config.yaml
d_model: 384
head_dim: 64
d_mlp: 1536
weight_decay: 0.23
schedule: "cos"
MLP neurons of a small language model. Each row is named by its layer, matrix (up: input weights) and neuron, and shows model dimensions 0-63. Each number is 50 + 12 x the weight over its row's rms, rounded and kept within 0 to 99.
After each neuron's rows, "fires in" lists the words (lower case) most often at its 100 highest values on Wikipedia text that the model never trained on.

L3.up650:23 49 64 26 42 50 57 49 69 59 42 41 71 53 53 34 40 24 51 53 62 73 62 37 60 65 44 71 64 60 71 56 65 50 57 53 55 54 33 46 39 49 41 57 54 26 63 54 22 59 39 43 32 38 61 48 56 18 44 36 58 30 59 59
fires in: "of", "for", "as", "something"

L9.up1083:55 47 45 43 46 59 32 57 51 45 60 75 65 49 44 55 46 27 47 44 25 53 49 40 73 47 46 69 58 62 31 59 54 65 65 57 39 55 35 56 37 68 44 56 55 21 43 54 51 54 36 58 37 57 54 36 46 35 53 53 48 46 59 38
fires in: "an", "co"

L3.up896:49 58 52 51 52 60 48 64 50 79 44 42 67 60 46 45 50 59 57 34 48 38 61 51 46 54 53 57 57 36 52 46 49 51 47 50 25 64 38 59 40 61 56 43 54 52 63 38 36 50 53 52 54 51 49 39 45 70 54 47 51 37 49 68
fires in: "to", "with", "and", "from", "only", "but"

L9.up1375:51 62 57 38 58 68 46 52 34 42 52 39 48 36 38 34 51 30 38 67 34 67 61 54 66 44 27 54 48 47 55 46 47 37 71 46 64 58 46 58 55 70 44 66 56 49 65 43 49 54 30 62 86 59 27 60 47 48 41 37 41 57 34 36
fires in: "al", "such", "this", "arabi"

L9.up1440:51 60 64 30 20 38 35 62 58 69 70 49 61 27 64 46 37 52 47 37 40 36 53 36 62 57 57 51 56 73 48 53 52 61 54 53 49 68 55 51 55 57 69 45 51 43 49 43 30 58 35 54 31 53 61 29 50 22 55 52 42 58 34 46
fires in: "after", "early", "of", "following", "during", "his"

L3.up249:54 29 38 64 65 51 50 72 59 40 47 52 55 29 46 71 52 55 44 39 47 53 75 54 56 45 32 58 44 48 50 29 30 50 38 58 54 52 43 72 49 67 44 43 47 47 41 57 65 51 61 47 64 58 53 30 48 34 43 51 63 60 37 41
fires in: "in", "of", "by", "on", "that"

L11.up323:64 48 40 22 27 57 59 43 71 36 34 59 72 60 69 36 33 44 40 53 38 52 54 37 44 41 49 78 54 43 55 39 46 29 46 45 41 55 42 64 58 49 58 56 44 57 42 62 43 37 46 52 48 43 56 34 50 34 53 53 51 74 47 32
fires in: "first", "no", "s", "only", "his"

L3.up940:47 53 61 57 45 64 39 52 62 60 45 49 50 52 30 60 53 45 52 56 48 39 40 48 31 23 62 65 59 60 48 47 48 66 59 58 39 53 37 54 39 28 28 42 48 36 69 51 48 60 62 47 36 58 43 59 60 46 47 44 60 36 39 66
fires in: "for", "on", "in", "to"

L3.up694:53 47 48 45 46 66 46 81 53 63 41 36 49 47 60 49 36 48 48 33 48 30 41 47 60 32 65 60 54 57 42 53 53 47 74 58 58 63 59 50 42 21 48 38 45 43 60 58 63 45 43 63 62 43 48 42 48 36 53 51 64 50 50 38
fires in: "to", "that", "of", "on", "4", "he"

L3.up1045:42 61 69 32 69 52 46 58 43 43 25 44 34 54 47 39 49 46 68 49 69 56 70 51 38 61 45 48 66 58 69 60 54 53 43 44 55 56 37 50 32 64 42 60 40 46 48 44 28 49 57 54 64 51 72 47 33 42 35 68 44 44 63 46
fires in: "a", "in", "and", "two", "for", "with"

L3.up471:33 60 50 40 47 43 38 68 66 60 46 43 63 30 19 54 60 67 69 57 52 52 64 42 55 50 38 63 37 62 37 50 51 48 26 51 49 68 51 45 51 68 63 48 60 45 37 60 51 46 63 45 37 56 62 44 50 29 52 55 59 68 47 47
fires in: "of", "in", "against", "liquidity", "if"

L3.up674:54 38 45 41 48 66 41 46 46 50 51 55 47 47 43 43 53 34 69 36 48 48 61 42 51 57 27 61 52 60 58 44 57 54 54 36 23 73 38 69 49 51 32 43 44 50 55 42 46 37 49 58 53 65 61 44 19 36 66 30 49 43 62 55
fires in: "of", "from", "how", "because", "for", "due"

L9.up1341:44 70 63 55 52 58 40 41 51 50 62 58 59 41 43 62 45 48 53 53 53 53 68 45 74 54 58 76 27 60 60 67 42 52 45 39 55 56 47 51 27 53 49 65 45 40 49 56 26 40 53 69 61 60 66 68 48 59 72 57 70 57 56 47
fires in: "with", "had", "having", "has", "empirical"

L3.up1041:54 59 72 38 42 51 50 60 44 42 46 60 44 56 44 23 55 54 49 52 52 56 51 43 52 63 57 60 64 57 67 47 54 51 29 47 45 48 49 65 27 37 11 26 43 34 73 61 60 34 67 65 37 48 38 58 54 41 49 70 61 54 64 55
fires in: "to", "with", "by", "for", "of", "liquidity"

L3.up267:46 56 39 60 41 53 42 63 30 41 55 62 48 39 72 51 58 63 63 15 38 26 57 47 53 36 49 38 76 39 36 62 52 72 22 75 52 55 54 43 42 51 52 63 54 42 57 52 55 45 55 52 50 36 49 58 34 50 74 42 57 65 36 40
fires in: "4", "3", "6", "2", "5", "7"

L11.up1348:51 52 36 21 14 60 37 51 48 55 74 51 76 42 54 41 58 34 56 45 33 39 67 48 40 65 70 55 74 43 63 54 63 49 42 30 39 47 69 40 36 41 53 58 75 51 22 49 53 42 48 56 58 48 60 61 44 42 42 43 42 46 09 51
fires in: "the", "to", "of"

L9.up75:59 63 31 58 33 44 52 53 67 37 62 69 81 54 72 44 59 76 37 50 43 41 47 39 53 33 62 73 45 55 33 68 47 75 64 39 36 42 74 53 45 50 38 37 50 62 34 59 49 44 38 44 62 54 44 48 39 59 59 64 76 34 40 64
fires in: "and", "are", "its", "did", "were", "as"

L3.up1300:53 46 51 61 45 54 37 36 53 44 45 46 65 52 44 28 64 52 47 31 43 47 66 55 54 49 34 49 59 63 55 71 52 52 74 47 39 57 41 63 56 45 50 66 56 37 52 50 60 59 36 51 35 63 65 47 49 34 54 55 38 49 30 46
fires in: "of", "to", "birdman"

L3.up417:31 76 41 47 51 55 31 67 70 64 65 58 70 45 38 51 54 46 54 46 28 47 55 49 35 54 39 52 70 63 45 30 62 54 47 58 31 57 42 53 55 61 57 79 63 51 39 54 54 48 59 54 63 29 40 45 56 55 56 42 64 33 49 37
fires in: "a", "an", "number"

L3.up1053:50 45 42 58 44 65 46 48 52 25 55 53 58 50 61 36 51 42 48 51 40 58 44 28 53 60 29 42 56 59 59 52 54 41 58 49 65 46 53 63 58 47 48 54 60 57 57 32 37 53 48 57 30 64 51 62 44 61 40 43 48 41 22 43
fires in: "of", "party", "series", "association", "ever", "played"

L3.up1336:46 61 41 63 52 58 43 48 28 58 56 61 66 64 61 53 51 46 74 51 25 37 48 57 43 65 36 46 18 53 63 50 52 55 41 45 37 35 52 52 60 53 44 38 48 56 42 48 56 44 43 32 54 71 38 55 51 67 59 55 60 68 38 47
fires in: "as", "is", "was", "and"

L3.up780:43 36 36 53 51 44 39 64 31 43 54 67 40 51 50 43 54 42 70 43 58 33 55 37 52 37 55 41 62 65 56 62 48 43 70 57 55 74 52 62 37 38 43 46 48 36 52 33 46 56 40 50 54 62 45 27 44 39 74 43 58 47 47 69
fires in: "on"

L11.up1094:26 61 13 62 34 38 68 59 36 12 48 65 54 39 47 52 24 59 52 57 51 56 51 43 60 58 51 66 33 55 54 23 30 49 83 38 54 61 34 46 44 54 67 39 61 29 71 69 75 38 49 57 46 44 38 28 52 55 50 50 52 67 89 34
fires in: "a"

L9.up1376:60 69 44 32 34 52 43 66 71 38 50 55 49 29 60 20 40 61 43 39 47 60 69 37 44 37 37 65 56 70 40 59 47 57 47 59 51 49 51 38 37 33 58 57 44 39 52 54 30 47 55 25 77 52 46 46 45 38 49 53 63 51 17 48
fires in: "he", "they", "she"

L9.up145:68 45 61 53 28 66 33 62 58 59 60 47 51 50 66 50 65 59 27 39 59 30 62 43 31 37 40 85 56 55 33 57 53 59 41 52 43 53 39 75 45 48 57 52 55 32 44 47 27 56 34 49 84 43 61 31 53 45 62 47 45 45 32 62
fires in: "this", "he", "it", "even", "soon"

L3.up465:58 29 64 60 50 60 33 41 40 57 45 47 33 61 79 35 43 63 28 57 69 60 51 34 49 74 45 61 32 40 61 42 68 27 30 60 35 35 29 54 54 58 24 46 37 51 59 59 44 65 75 45 55 56 69 43 37 25 50 54 75 55 50 58
fires in: "for", "of", "up", "into", "to", "in"

L3.up111:58 39 40 51 58 44 53 51 55 56 44 43 71 41 55 45 44 46 50 30 41 48 37 38 60 44 56 66 52 49 59 44 76 69 35 55 45 41 63 40 39 40 63 49 41 35 37 45 57 41 58 54 31 58 64 33 32 47 66 51 50 68 50 48
fires in: "by", "to", "officially", "a", "with"

L13.up614:80 65 38 42 48 51 50 51 55 43 63 49 52 40 66 43 71 58 49 42 45 30 41 57 36 55 45 60 56 41 33 36 62 47 63 39 36 28 24 62 43 43 63 59 53 62 58 46 59 47 54 40 46 46 65 42 43 57 41 48 54 44 52 42
fires in: "at"

L3.up992:55 52 53 41 50 60 51 48 45 37 37 84 66 35 27 17 53 36 46 46 51 45 78 52 37 52 59 39 41 47 57 66 47 46 66 73 47 41 41 54 54 42 47 51 61 29 35 48 53 49 43 62 51 50 65 53 28 43 59 51 55 22 41 44
fires in: "of", "from", "in", "horváth", "for"

L3.up1268:48 62 36 33 35 38 44 46 48 59 63 57 57 61 34 32 25 52 54 52 56 61 59 58 44 31 45 50 45 37 47 45 47 64 36 57 62 36 64 44 51 44 59 51 50 46 53 61 37 62 73 75 46 50 54 59 50 53 43 50 49 71 49 41
fires in: "at", "of", "about", "art", "from"

L3.up307:49 49 26 42 32 51 52 39 28 64 53 67 66 34 34 24 64 47 67 34 62 57 53 64 46 62 49 57 40 64 50 55 60 38 60 71 52 74 53 43 35 71 57 51 45 48 52 33 38 49 65 52 64 50 65 37 32 52 51 34 42 52 46 52
fires in: "of"

L9.up461:49 59 38 34 57 48 42 67 62 38 49 53 59 31 65 28 59 52 60 38 56 71 72 48 45 71 62 54 58 77 50 62 57 48 67 65 35 64 31 67 49 45 51 52 59 40 61 37 47 77 57 63 50 24 75 40 53 49 55 35 67 47 56 40
fires in: "1"

L3.up1423:62 60 49 36 55 64 44 54 67 47 38 40 55 49 49 44 66 64 47 54 44 79 54 41 72 39 54 63 60 45 48 42 42 28 69 67 39 49 62 24 48 44 61 57 61 37 64 63 35 59 63 34 48 46 40 50 48 25 51 51 38 45 46 48
fires in: "to", "i", "m", "of"

L3.up1292:52 68 34 58 36 52 43 32 49 64 41 56 46 39 41 51 47 42 47 54 41 48 50 43 72 69 62 51 38 43 49 56 39 51 50 50 34 56 37 60 54 54 47 64 38 23 34 49 57 36 70 38 67 55 57 38 55 28 65 33 48 56 41 45
fires in: "be", "are", "were"

L9.up1414:44 62 45 54 56 41 44 36 27 59 51 40 63 37 46 50 45 46 48 53 51 44 38 44 57 21 74 54 55 39 37 39 50 52 73 57 40 75 46 66 53 74 35 54 57 46 46 55 47 47 35 52 70 57 60 29 28 28 36 54 44 45 49 52
fires in: "that", "which", "as", "where"

L3.up886:45 44 42 60 31 52 60 75 40 46 52 78 31 57 54 57 56 53 59 41 28 57 21 44 49 41 61 64 63 35 47 35 59 31 64 58 59 57 42 48 16 35 64 49 33 41 59 49 63 53 57 74 56 75 37 48 33 51 61 50 54 51 60 55
fires in: "on", "owned", "went", "attended", "participate", "managed"

L3.up296:80 23 62 56 53 68 31 49 54 48 59 41 34 60 43 47 30 43 43 55 60 50 68 53 53 58 33 69 32 44 46 35 59 55 29 67 16 32 30 73 36 37 43 56 32 37 44 56 36 49 84 33 52 55 44 45 47 44 45 31 61 51 36 59
fires in: "as", "of", "for", "into", "harriot", "chart"

L3.up1219:58 33 54 46 35 40 30 72 63 39 55 45 57 42 59 40 41 63 38 52 40 36 53 47 59 42 49 57 60 34 51 41 60 69 44 64 25 47 26 39 25 43 47 40 51 60 54 56 36 48 53 34 33 44 52 46 53 78 27 51 64 35 53 61
fires in: "for", "than", "to", "of", "with", "at"

L9.up1144:62 68 52 50 72 34 55 54 28 56 50 53 32 63 53 47 44 55 51 72 52 48 51 49 38 37 44 65 51 47 45 52 74 49 56 50 42 58 39 51 55 60 18 80 62 60 60 64 64 56 70 49 76 37 63 41 55 60 45 47 64 52 37 47
fires in: "as", "of", "under", "to", "by"

L13.up1083:56 71 43 56 50 60 26 38 48 40 55 40 45 45 46 45 46 49 63 43 39 51 43 56 65 44 38 53 58 30 26 51 62 47 71 63 52 36 46 51 49 48 32 46 52 57 81 59 65 51 38 37 45 53 45 56 53 69 60 43 36 50 62 38
fires in: "3", "4", "2", "1"

L13.up1487:51 55 47 40 41 45 45 50 59 57 45 76 33 44 61 71 54 34 41 42 46 51 59 33 60 46 33 51 50 43 47 46 44 45 44 56 45 56 47 57 72 49 54 67 50 52 37 65 51 52 32 67 42 54 74 54 27 28 55 36 45 61 33 51
fires in: "an"

L3.up823:50 54 39 46 27 59 47 44 38 59 63 65 56 67 56 47 53 58 21 43 67 53 64 19 59 39 45 52 44 55 29 52 29 44 55 65 45 43 57 33 61 44 46 45 54 54 43 39 52 27 55 41 60 55 47 42 56 35 57 38 65 46 53 43
fires in: "of", "than", "to", "over", "with", "from"

L3.up928:68 47 37 44 44 70 39 54 49 52 41 54 64 37 44 40 64 57 57 38 17 67 64 35 56 44 65 54 29 51 44 68 58 42 59 37 36 42 59 81 37 65 42 47 60 37 49 36 61 58 67 34 63 54 40 41 35 65 50 39 64 46 39 62
fires in: "the"

L3.up1483:56 72 52 49 36 47 36 68 53 69 54 41 67 57 28 35 61 33 57 40 35 65 70 34 47 48 46 59 43 40 59 35 65 50 43 58 36 54 45 68 48 59 37 52 47 53 53 29 57 52 64 49 62 39 63 27 44 60 72 42 55 56 55 38
fires in: "an", "the"

L13.up785:41 41 40 45 33 58 34 49 35 59 50 50 49 34 67 43 57 44 48 44 51 60 58 41 57 64 44 74 58 72 65 75 56 61 37 47 65 35 31 42 41 43 46 88 60 36 44 42 50 39 22 27 60 51 57 55 55 48 59 55 58 57 37 52
fires in: "for", "of", "by", "to", "in"

L3.up1058:75 40 34 85 48 55 50 38 79 57 40 49 37 59 59 60 34 66 49 58 35 61 43 36 63 44 49 43 55 54 40 37 59 49 58 50 67 45 46 54 37 67 48 33 39 54 45 68 46 57 84 39 72 58 62 50 41 46 59 54 52 60 28 54
fires in: "on", "that", "of", "first"

L13.up479:57 48 46 53 37 65 52 67 60 57 28 71 57 40 49 50 34 47 45 47 38 58 52 40 50 49 33 62 71 57 57 49 45 50 30 64 37 41 55 52 60 14 63 45 47 52 37 44 34 26 59 46 49 42 54 34 14 54 61 48 58 36 43 32
fires in: "an"

L3.up448:59 47 39 42 56 63 42 79 55 52 41 60 48 62 55 46 57 57 36 43 42 53 44 38 48 42 53 87 59 68 51 35 41 58 54 54 48 40 49 40 55 39 45 50 37 19 46 44 45 36 53 54 65 33 38 51 37 48 69 32 80 58 41 37
fires in: "to", "by", "have", "had", "probably", "on"

L3.up912:52 49 32 49 60 61 19 50 44 48 41 38 39 53 56 42 53 47 48 43 54 47 58 48 46 28 45 70 43 28 41 51 73 54 38 62 53 41 27 36 31 56 47 58 47 38 43 42 50 65 44 37 59 49 42 36 30 49 42 23 49 55 53 62
fires in: "to", "for", "into", "go"

L9.up999:60 67 40 47 41 53 29 38 52 68 37 43 53 42 35 53 61 62 41 48 43 67 63 28 69 62 43 56 55 67 32 53 64 71 61 59 22 37 37 69 51 57 40 45 37 33 44 13 55 47 63 44 53 73 63 55 48 50 39 52 43 60 56 52
fires in: "an", "in", "remained", "largest", "other"

L3.up666:40 62 60 45 41 42 39 48 47 55 62 46 54 49 53 46 68 57 46 58 44 70 64 45 57 55 34 74 60 55 24 61 63 34 52 41 60 47 28 52 60 60 63 61 84 58 62 62 51 58 55 56 62 51 63 53 38 59 56 51 33 56 65 45
fires in: "more", "an", "that", "best"

L3.up1159:69 53 49 27 69 38 45 48 47 64 68 63 46 59 50 71 54 65 58 63 52 42 21 43 76 27 49 66 39 62 46 49 35 57 55 36 48 50 52 65 46 81 38 49 32 35 40 50 39 72 45 49 36 25 50 47 72 70 47 53 42 80 47 55
fires in: "there", "by", "no", "then", "notes", "to"

L3.up1280:39 55 40 50 42 53 44 64 33 69 56 44 50 43 49 39 53 53 64 38 41 34 42 71 48 46 52 72 48 38 42 47 36 67 65 57 69 64 54 53 65 49 44 49 62 45 64 37 58 45 52 52 58 39 65 57 34 30 45 41 36 51 61 45
fires in: "of"

L3.up1143:51 57 46 40 34 45 49 52 45 60 43 85 51 59 44 68 54 50 65 60 41 72 61 43 71 38 68 69 65 50 55 55 59 59 45 51 57 57 71 53 50 54 44 61 41 61 46 38 54 56 49 52 57 40 65 61 35 44 57 38 53 45 39 53
fires in: "by", "of", "with", "via", "to"

L9.up1495:59 44 48 51 58 41 55 56 34 42 53 62 69 31 50 27 32 38 42 57 49 49 66 57 41 69 47 45 56 74 67 55 47 31 53 41 50 65 31 54 50 43 46 58 48 44 46 23 47 56 50 47 64 46 77 27 20 50 53 51 46 56 12 38
fires in: "in", "won", "at", "win"

L3.up643:69 62 44 56 40 57 18 47 55 54 50 67 54 39 51 56 62 55 42 50 41 50 57 37 50 66 55 57 32 48 50 45 44 39 46 56 48 38 48 61 64 51 63 42 29 59 47 72 46 46 75 54 87 66 60 53 37 41 61 49 85 56 72 48
fires in: "of", "on", "in", "to", "into", "from"

L9.up996:53 53 54 50 39 34 46 56 49 62 49 43 50 26 65 57 45 34 44 36 66 40 44 23 44 26 51 70 69 50 39 44 43 59 66 54 35 43 40 59 32 56 51 72 72 31 49 54 50 52 52 41 69 43 70 60 45 52 58 35 49 38 41 56
fires in: "same", "a", "that", "as"

L3.up120:59 58 60 54 50 59 64 56 35 46 23 41 50 56 51 59 51 70 47 61 44 48 57 51 38 63 52 71 55 40 33 43 52 35 50 47 56 35 73 40 45 52 70 66 62 47 51 40 51 36 58 46 55 49 50 64 43 40 39 60 66 45 27 41
fires in: "of", "to", "owned", "now", "wires"

L3.up164:18 41 51 61 53 75 48 49 47 74 27 36 49 58 28 49 49 45 27 43 41 54 53 51 52 45 40 82 44 68 69 45 47 46 40 70 55 41 49 43 45 33 29 38 40 46 64 49 35 29 45 44 99 58 67 55 26 33 59 51 44 44 37 50
fires in: "she", "on", "he", "of", "with"

L3.up824:70 54 47 56 30 58 38 54 79 61 48 50 59 38 53 59 48 64 32 56 39 39 36 57 36 47 56 57 49 64 52 68 52 50 55 56 54 56 27 60 81 64 48 45 48 41 66 65 42 39 60 59 54 33 49 48 51 52 53 57 56 69 51 39
fires in: "at", "by", "only", "late", "although", "unlimited"

L3.up959:37 57 60 44 17 62 35 41 35 53 53 58 76 62 50 45 43 36 59 47 48 52 59 47 43 35 31 68 44 54 63 67 42 63 74 43 40 62 38 59 49 45 39 50 76 38 77 45 45 35 50 77 47 28 77 45 49 42 83 52 50 59 63 41
fires in: "of", "on", "to", "a"

L3.up1234:50 56 38 71 45 60 47 58 58 46 30 37 48 37 39 54 34 51 45 48 39 58 62 44 52 50 52 48 57 46 26 28 49 71 43 52 39 44 71 51 35 41 69 61 52 49 48 40 47 55 78 34 46 54 39 35 39 44 55 52 48 58 43 53
fires in: "we", "to", "is", "i", "m"

L11.up1508:43 44 36 45 17 66 41 55 71 45 54 63 54 41 65 65 56 53 59 26 47 42 62 54 50 50 40 69 69 59 59 56 46 58 57 33 42 59 48 70 24 35 65 62 64 49 38 41 51 41 44 71 56 44 46 47 43 39 46 52 35 43 45 42
fires in: "a", "to", "the", "an", "of"

L3.up569:42 76 54 30 28 67 55 47 51 55 58 39 50 59 38 36 51 65 53 68 55 45 45 65 38 41 54 54 59 56 41 50 54 53 82 46 61 36 34 43 40 47 25 45 33 53 74 68 66 53 51 54 60 45 36 52 61 43 61 63 52 49 55 43
fires in: "to", "which", "for", "trail", "of"

L3.up968:31 60 51 47 45 33 61 50 55 69 48 67 45 47 72 44 42 39 39 59 56 38 57 49 48 74 45 62 28 69 28 64 38 29 50 22 54 22 70 39 57 54 59 39 58 58 45 30 40 29 47 82 49 62 39 64 47 44 60 54 42 27 36 58
fires in: "with", "works", "kidwell"

L3.up31:58 50 76 37 50 38 42 73 36 54 42 62 47 53 34 27 62 47 57 53 34 55 36 53 32 44 47 56 45 63 61 49 28 57 31 47 56 60 52 48 43 44 41 69 69 40 46 62 61 59 56 59 54 56 60 28 61 59 35 64 51 49 37 38
fires in: "or", "only", "weissruthenische", "to", "but", "a"

L3.up1099:51 47 43 57 34 55 52 54 71 58 44 25 50 21 40 50 40 37 33 76 49 39 55 59 53 42 58 39 48 62 53 58 49 49 60 33 55 45 40 63 45 43 24 26 53 43 61 35 45 47 44 68 71 57 52 54 64 67 49 49 75 49 38 52
fires in: "president", "of", "in", "capital", "organization", "through"

L9.up345:56 47 45 33 51 63 23 41 52 48 52 37 50 37 50 47 41 74 50 64 58 45 42 56 62 51 54 60 43 62 54 58 68 50 45 50 59 60 59 53 51 62 73 51 50 54 53 43 41 57 55 88 71 66 42 57 45 57 48 47 57 50 52 48
fires in: "of", "by", "at", "from"

L3.up414:35 59 62 49 43 44 35 63 35 33 48 65 51 41 37 36 48 51 43 45 39 38 77 47 45 43 43 51 73 67 46 39 49 48 78 60 45 72 42 57 28 38 44 75 49 48 62 50 48 28 51 47 41 53 51 37 40 39 56 39 48 30 51 49
fires in: "to", "of", "on", "how", "lantern", "for"

L3.up796:55 52 43 45 41 45 52 45 52 45 43 51 52 49 49 36 34 33 44 35 41 63 45 52 46 29 49 45 44 63 58 41 54 41 47 61 31 56 49 57 56 37 59 54 41 27 43 54 41 37 29 52 62 64 49 12 63 57 56 56 29 38 22 40
fires in: "on", "mind", "about", "of", "in", "openmindprojects"

L11.up1269:58 66 57 53 68 38 31 65 62 42 45 80 32 48 52 56 36 60 49 46 26 49 53 34 40 36 64 58 67 49 22 68 63 63 61 46 73 46 62 46 50 43 37 62 60 63 68 83 47 54 38 46 76 54 51 50 64 49 68 35 53 47 53 60
fires in: "became", "2", "not", "3", "1", "0"

L3.up781:69 41 39 35 37 67 43 67 54 51 72 45 35 46 57 55 61 42 66 45 56 55 43 46 63 49 54 57 43 85 49 63 46 39 66 47 28 55 52 61 34 45 31 59 56 48 74 36 31 62 48 37 30 48 51 47 38 24 54 29 52 63 50 53
fires in: "had", "to", "from", "for", "by", "of"

L11.up172:43 39 51 37 55 62 45 50 31 49 46 34 45 35 68 26 65 30 49 48 36 42 63 52 62 48 38 73 58 53 52 61 52 53 36 45 55 48 14 66 41 67 61 76 46 34 63 54 48 47 54 51 66 40 84 39 49 63 59 50 52 49 56 33
fires in: "as", "for", "in", "on", "of", "by"

L9.up364:38 60 36 48 39 52 52 39 54 58 39 47 61 54 39 61 57 47 59 57 60 41 68 36 59 44 66 58 59 53 36 54 43 61 57 52 38 62 36 49 54 42 42 67 63 43 66 27 48 54 47 54 52 33 68 34 49 49 50 47 63 52 49 53
fires in: "than", "to", "as", "but", "like"

L11.up1287:65 44 36 44 26 41 43 42 49 34 48 56 78 31 47 29 45 56 72 32 48 41 44 23 50 45 66 66 64 69 75 41 60 40 57 51 39 80 57 64 26 29 53 46 52 47 53 58 69 42 38 67 43 49 61 18 39 50 61 46 85 60 39 42
fires in: "a", "and", "his", "on", "the", "of"

L9.up975:59 43 53 41 32 33 49 49 33 39 49 41 55 61 47 38 36 35 47 51 41 67 36 45 68 17 75 48 59 52 52 75 46 53 54 65 54 40 35 56 44 36 42 67 61 51 54 35 40 56 51 54 61 53 58 66 56 53 41 29 60 39 34 49
fires in: "of", "in", "within", "to", "throughout"

L9.up587:48 55 34 40 37 49 34 47 50 47 53 55 49 36 56 40 62 67 51 39 40 77 48 56 69 31 56 74 52 52 37 70 61 46 62 74 28 48 45 50 41 17 70 61 33 41 30 65 46 58 50 54 38 59 51 32 51 27 63 41 57 49 52 51
fires in: "it", "i", "eventually", "he", "she", "to"

L9.up1427:51 55 15 38 30 61 61 39 59 66 59 53 47 40 76 48 38 52 64 50 38 52 79 18 58 56 66 56 56 58 52 65 62 38 48 45 63 59 45 39 30 70 50 65 57 37 35 29 43 41 61 49 43 62 51 61 30 28 38 51 31 36 42 50
fires in: "of", "in", "into", "from"

L9.up536:62 56 44 35 29 54 54 44 52 56 42 76 53 47 52 50 59 22 33 28 47 53 47 54 80 52 45 71 72 25 36 39 48 51 46 49 32 42 29 57 62 56 50 42 55 47 59 60 60 36 46 72 25 44 60 37 36 31 48 43 68 33 53 53
fires in: "s", "first", "most", "only", "this"

L3.up1303:46 20 45 55 25 52 40 39 49 41 37 54 53 52 43 50 52 48 75 50 40 44 65 45 19 46 39 52 40 61 75 61 46 54 51 44 50 47 49 55 51 54 37 63 43 27 54 56 61 37 53 52 71 54 56 40 67 46 44 45 47 63 26 44
fires in: "in", "to", "on", "during", "into", "bibescu"